Weights of a small transformer language model: 6 heads of 32.
MLP neurons of a small language model. Each row is named by its layer, matrix (up: input weights; down: output weights) and neuron, and shows model dimensions 112-175. Each number is 50 + 15 x the weight over its row's rms, rounded and kept within 0 to 99.
After each neuron's rows, "fires after" lists the tokens most often just before its 100 highest values on Wikipedia text that the model never trained on.

L3.up280:59 73 32 46 65 61 30 51 38 60 59 76 38 49 73 51 47 64 33 44 56 62 55 57 62 47 62 50 57 58 21 49 08 77 67 27 41 50 55 44 54 74 52 74 25 84 52 60 35 38 76 32 69 57 53 50 40 75 53 63 43 43 54 51
L3.down280:27 47 34 52 37 77 58 72 57 63 46 30 24 61 41 44 33 44 53 55 43 43 55 40 56 38 60 41 54 66 39 48 05 55 31 25 55 51 50 66 37 71 49 42 52 59 35 37 65 80 43 23 36 48 56 41 63 37 65 52 69 67 68 69
fires after: "—", "y", "| ", "==", "8", "7"

L8.up351:56 55 15 38 43 61 47 35 33 12 70 54 28 43 68 49 25 61 33 50 39 40 35 65 45 68 40 67 52 51 64 76 73 42 64 56 53 35 51 53 41 44 33 23 37 36 72 49 32 25 32 51 56 27 41 41 53 60 38 41 40 47 62 69
L8.down351:33 48 72 46 44 60 54 68 23 48 70 50 93 67 41 57 61 29 46 53 63 50 32 37 32 59 46 34 51 23 39 60 57 44 44 52 33 54 60 59 37 63 31 33 68 53 53 65 53 58 28 49 42 57 32 38 46 54 57 52 48 39 73 45
fires after: "di", "a ", "the ", "in", "li", "to "

L3.up13:22 69 56 39 55 64 32 57 44 55 70 60 68 44 55 31 47 63 73 75 64 48 67 45 51 53 28 45 42 43 47 70 63 59 38 36 35 41 38 66 72 46 62 59 55 56 72 56 53 70 26 59 60 50 55 50 44 42 17 44 54 68 81 50
L3.down13:42 74 53 49 45 54 28 43 43 95 26 48 45 49 54 13 62 83 22 44 32 73 51 66 66 43 40 63 57 49 40 38 78 42 16 42 39 43 49 72 30 44 75 67 82 59 62 41 53 55 32 50 43 85 66 62 55 53 50 45 46 61 29 57
fires after: "o", "e", "m", "re", "ro", "ed"

L8.up468:41 71 66 64 50 53 50 42 49 40 63 28 57 83 22 37 51 42 64 77 75 32 23 58 72 35 59 35 46 52 64 23 48 40 26 56 59 39 46 25 61 73 55 49 45 46 58 40 70 52 62 46 46 81 45 39 67 21 57 48 60 30 70 55
L8.down468:49 34 52 62 67 55 63 33 24 56 65 66 34 46 41 23 68 52 49 51 59 25 53 31 63 76 59 47 59 47 54 47 31 29 40 54 60 80 33 71 59 49 48 51 57 28 23 55 26 38 42 41 44 51 53 48 79 56 47 47 48 41 29 63
fires after: "m", "y", "cl", "v", "s"

L8.up39:62 50 45 31 77 67 27 18 36 46 74 38 58 50 39 52 65 65 57 59 82 40 43 45 53 54 69 57 48 80 34 34 39 22 58 62 36 53 55 58 38 41 39 35 20 57 60 32 47 42 63 77 38 56 43 89 42 66 44 55 77 43 52 41
L8.down39:46 55 48 75 32 25 56 34 40 58 31 30 66 31 49 54 50 63 41 40 56 29 18 47 73 58 44 76 49 24 16 63 49 56 66 54 68 67 49 39 26 59 27 68 53 16 59 60 48 62 59 71 63 56 51 57 40 51 32 55 50 22 55 15
fires after: "h", "H", "to ", "i", "b", "he "

L9.up616:40 57 25 66 34 35 42 75 88 33 29 39 75 48 67 04 25 58 40 55 49 45 65 58 51 65 54 37 51 27 21 63 53 83 48 73 55 62 57 58 49 52 51 44 52 78 35 46 61 39 52 45 62 85 49 60 53 40 59 38 46 61 55 58
L9.down616:59 78 56 47 42 35 49 40 49 61 40 57 61 63 62 41 74 19 33 69 26 53 61 56 63 68 76 55 49 55 54 55 58 44 67 48 40 78 49 70 53 45 52 62 36 40 45 74 48 63 35 53 44 53 71 53 51 38 37 67 70 33 48 50
fires after: "t", "m", "l", "d", "the ", "en"

L3.up354:24 21 53 65 52 59 38 25 57 46 59 44 60 73 24 44 55 46 48 40 17 48 45 55 48 59 56 43 56 39 66 60 62 51 64 52 38 28 55 67 19 17 26 58 50 64 39 61 68 54 72 60 40 54 35 63 50 77 22 44 62 64 18 43
L3.down354:33 49 45 55 56 73 56 18 42 77 28 34 50 65 34 29 71 63 39 51 75 66 24 48 52 53 68 56 45 65 30 32 23 26 61 53 30 43 45 81 47 60 80 45 49 54 33 56 50 46 53 69 36 50 70 45 67 52 56 49 34 65 29 62
fires after: "an", "is", "er", "\n", "ol", "n"

L11.up497:55 44 27 48 44 50 58 66 80 85 40 32 34 51 63 50 43 24 55 54 81 20 56 59 61 56 63 51 31 67 33 68 59 39 59 50 37 49 47 45 61 64 38 35 10 55 56 51 38 30 60 49 55 29 47 26 47 66 62 39 47 55 41 62
L11.down497:42 24 63 00 60 52 16 63 45 63 61 57 73 63 42 57 58 34 49 54 38 68 79 45 34 32 44 47 39 27 63 36 40 42 52 44 39 66 58 42 36 99 52 69 64 59 56 62 70 47 21 45 45 73 47 38 21 57 42 55 51 47 53 34
fires after: "a ", ", ", "in", "In", "0 ", "/"

L8.up578:57 34 13 45 56 63 41 37 22 57 56 56 51 48 46 38 25 57 28 31 32 53 62 48 77 60 30 43 66 69 56 60 36 68 35 55 70 49 60 66 27 61 56 57 65 70 42 39 28 32 37 72 61 43 54 61 31 55 61 11 42 60 47 67
L8.down578:62 43 42 35 43 25 47 39 71 43 45 31 28 32 76 81 52 42 47 77 57 50 45 41 35 74 56 60 36 53 40 70 60 54 46 53 41 97 65 46 29 29 44 51 39 74 37 38 45 49 27 32 50 71 59 40 56 57 61 58 17 55 30 32
fires after: "D", "d", "ed", "el", "di", "that "

L7.up83:74 64 38 66 63 62 75 53 66 51 74 56 54 63 64 34 51 78 50 71 38 60 83 24 46 42 46 54 38 56 57 53 34 34 24 33 35 62 35 34 60 55 60 60 55 53 52 56 62 26 49 49 45 47 82 60 62 52 37 39 51 49 62 39
L7.down83:78 63 44 32 52 47 22 63 31 55 41 73 42 36 36 45 47 51 40 53 58 63 60 44 80 38 45 56 48 87 51 34 57 58 31 59 53 65 45 56 66 47 85 79 48 54 51 32 61 56 43 57 33 70 33 56 25 40 46 44 58 81 41 50
fires after: "e", "uc", "be", "i", "re"

L3.up39:19 50 60 53 54 72 71 41 51 67 62 48 35 42 28 40 55 41 61 39 62 45 40 40 62 73 63 48 50 67 43 37 72 49 63 58 40 57 78 61 65 20 49 57 51 68 58 45 64 31 55 49 32 23 44 66 65 91 13 46 59 62 40 44
L3.down39:69 53 35 42 47 46 42 53 56 50 32 60 43 30 38 48 41 43 50 71 61 40 50 60 52 58 00 58 34 38 57 53 28 45 51 42 44 57 50 71 31 51 55 69 12 71 39 54 62 54 60 81 19 40 47 27 79 42 51 72 47 54 00 60
fires after: "h", "Ch", "th", "p", "li"

L4.up580:47 47 37 00 31 59 50 48 36 47 71 45 60 52 51 36 42 53 68 39 77 40 44 64 45 42 74 37 42 61 66 65 49 54 50 75 60 85 25 48 20 32 49 33 79 57 43 61 13 21 46 38 42 33 32 40 25 42 59 53 60 42 54 44
L4.down580:37 38 53 21 58 48 30 55 48 77 59 40 69 38 58 55 67 27 55 56 59 38 46 74 64 21 48 35 51 39 34 41 52 39 45 44 45 80 20 65 66 43 80 15 56 33 67 18 42 51 25 31 63 71 41 40 77 53 59 25 55 51 46 32
fires after: "th", "T", "es", "\n\n", ". ", "a"

L7.up720:77 83 45 20 54 65 63 46 73 38 86 43 62 44 57 65 30 27 66 30 43 49 68 51 41 72 75 63 42 46 24 42 61 30 31 59 63 49 55 71 49 35 51 27 29 39 58 35 64 67 35 35 33 41 42 41 50 48 54 74 42 73 70 69
L7.down720:43 57 56 41 34 42 24 57 55 36 22 74 37 17 57 38 79 48 36 60 21 69 86 46 40 32 46 61 36 59 43 60 55 69 58 60 51 71 56 67 23 52 32 66 52 73 68 64 59 43 35 44 42 65 49 29 38 55 42 30 52 39 60 67
fires after: "in", "v", "c", "l", "In", "os"

L6.up525:62 49 57 44 45 56 65 39 54 43 83 35 57 71 36 71 54 42 43 42 49 56 83 41 64 50 65 51 45 31 47 31 65 22 42 47 37 42 42 75 55 44 44 42 39 44 78 38 35 26 44 31 45 29 51 75 60 43 50 57 59 90 46 58
L6.down525:38 44 48 29 57 60 50 41 77 72 56 42 37 55 46 66 55 27 48 40 61 67 58 20 58 47 54 38 13 29 39 37 30 67 50 36 53 30 61 39 47 73 50 74 35 47 34 65 39 36 63 70 25 38 45 27 38 75 27 61 79 45 50 46
fires after: "in", "ec", "\n\n", "|", "In"

L2.up280:69 53 59 77 43 48 55 18 45 65 67 44 67 60 29 49 43 67 52 49 52 16 36 57 61 51 52 34 69 67 49 49 92 49 49 51 44 37 57 19 07 34 59 32 32 55 57 36 58 42 56 43 36 57 39 56 58 69 49 53 47 68 60 57
L2.down280:51 52 49 63 49 65 52 45 52 46 44 68 74 41 80 27 76 35 74 66 47 07 34 42 37 55 70 61 47 43 47 64 51 51 32 71 58 60 45 50 33 45 48 29 41 59 37 37 45 09 53 61 28 66 61 41 32 79 48 71 25 60 39 73
fires after: "ot", "er", "th", "on", "c", "t"

L6.up56:47 44 35 65 74 57 35 61 57 49 63 65 42 45 46 76 52 44 63 61 46 44 40 58 33 26 51 56 37 57 49 43 28 33 67 31 54 38 47 34 51 23 48 45 57 42 27 33 50 63 73 52 53 14 53 42 55 63 46 52 47 20 73 04
L6.down56:33 42 53 40 63 54 26 39 46 94 62 26 44 62 33 69 66 57 68 14 60 50 47 40 68 24 71 48 51 59 15 61 54 43 66 41 40 62 60 53 28 42 81 37 63 30 53 58 46 31 55 45 42 44 63 47 49 43 42 48 40 73 53 75
fires after: "h", ".", "sp", "as", "H"

L3.up43:44 48 37 59 74 56 69 25 52 40 36 67 32 46 54 42 37 30 46 79 53 43 46 56 39 76 51 35 74 75 30 27 69 36 53 59 63 60 57 25 69 38 72 50 67 85 60 34 58 47 33 56 31 61 24 54 57 48 43 33 50 52 67 40
L3.down43:50 42 55 60 41 53 71 53 50 39 34 52 47 38 67 35 76 21 28 54 70 20 53 49 53 68 50 45 38 43 46 63 48 39 50 51 66 51 68 32 69 50 52 22 57 60 26 35 63 26 49 48 39 61 57 44 78 54 66 47 40 53 35 74
fires after: "v", "p", "m", "th", "comp", "c"

L9.up447:57 56 45 54 11 38 50 46 71 19 33 48 55 32 55 57 31 40 72 56 40 60 32 70 61 53 40 58 59 54 43 27 78 54 43 43 41 55 36 40 68 45 37 73 51 71 62 40 45 36 58 42 66 52 55 35 73 59 46 28 47 40 59 64
L9.down447:28 68 56 94 57 19 51 40 58 42 40 53 85 43 42 50 47 58 40 65 46 38 65 52 39 44 61 50 64 24 48 62 10 35 68 50 17 56 70 38 41 40 66 61 51 43 41 44 51 35 46 43 27 62 47 27 60 41 44 47 73 72 62 55
fires after: "L", "u", "d", "re", "o", "in "

L3.up297:55 51 27 49 73 57 68 35 48 48 57 41 79 51 38 43 41 44 62 64 46 60 27 60 38 43 72 56 37 91 42 63 49 38 52 77 37 71 57 63 51 32 41 50 32 34 23 35 49 32 57 56 33 46 73 65 50 50 45 72 46 32 69 16
L3.down297:40 41 55 65 44 42 59 34 37 73 46 53 74 42 41 26 65 64 65 60 71 36 38 55 54 44 43 74 52 52 35 71 68 41 50 62 52 68 02 79 51 35 64 38 52 52 59 42 49 62 69 47 30 53 46 54 65 47 40 39 52 69 28 33
fires after: "th", "H", "Th", "ere ", "h", "es"

L8.up95:24 84 18 47 17 60 34 61 57 44 39 46 36 42 34 26 46 72 11 54 40 35 34 64 59 57 57 35 60 14 47 70 53 66 40 73 44 68 79 60 42 46 39 28 73 68 18 56 34 23 58 34 52 53 43 32 30 33 42 51 56 76 48 57
L8.down95:51 26 54 39 43 46 57 38 67 38 52 64 30 69 73 62 19 43 50 74 30 42 30 58 26 33 59 54 56 43 40 62 53 58 47 62 67 31 59 41 41 15 57 70 12 52 42 47 63 39 45 53 62 45 40 36 69 71 40 67 51 47 60 37
fires after: "d", "-", "the ", "D", "ar", "G"

L3.up530:41 48 42 53 57 43 41 33 56 54 69 48 82 57 53 59 39 26 41 46 60 52 47 60 39 72 35 45 57 45 42 74 59 37 67 57 63 26 35 43 42 33 36 48 68 59 35 56 52 47 48 65 36 67 57 58 77 48 34 62 80 45 47 35
L3.down530:78 60 70 63 31 57 69 58 59 65 21 46 42 58 48 34 66 59 27 27 43 63 33 54 73 68 46 49 43 40 39 30 62 56 46 55 33 58 65 55 52 46 57 44 67 44 52 42 53 57 57 61 54 19 31 48 47 59 60 44 43 49 51 36
fires after: "an", "on", "are", "ol", "ill", "is"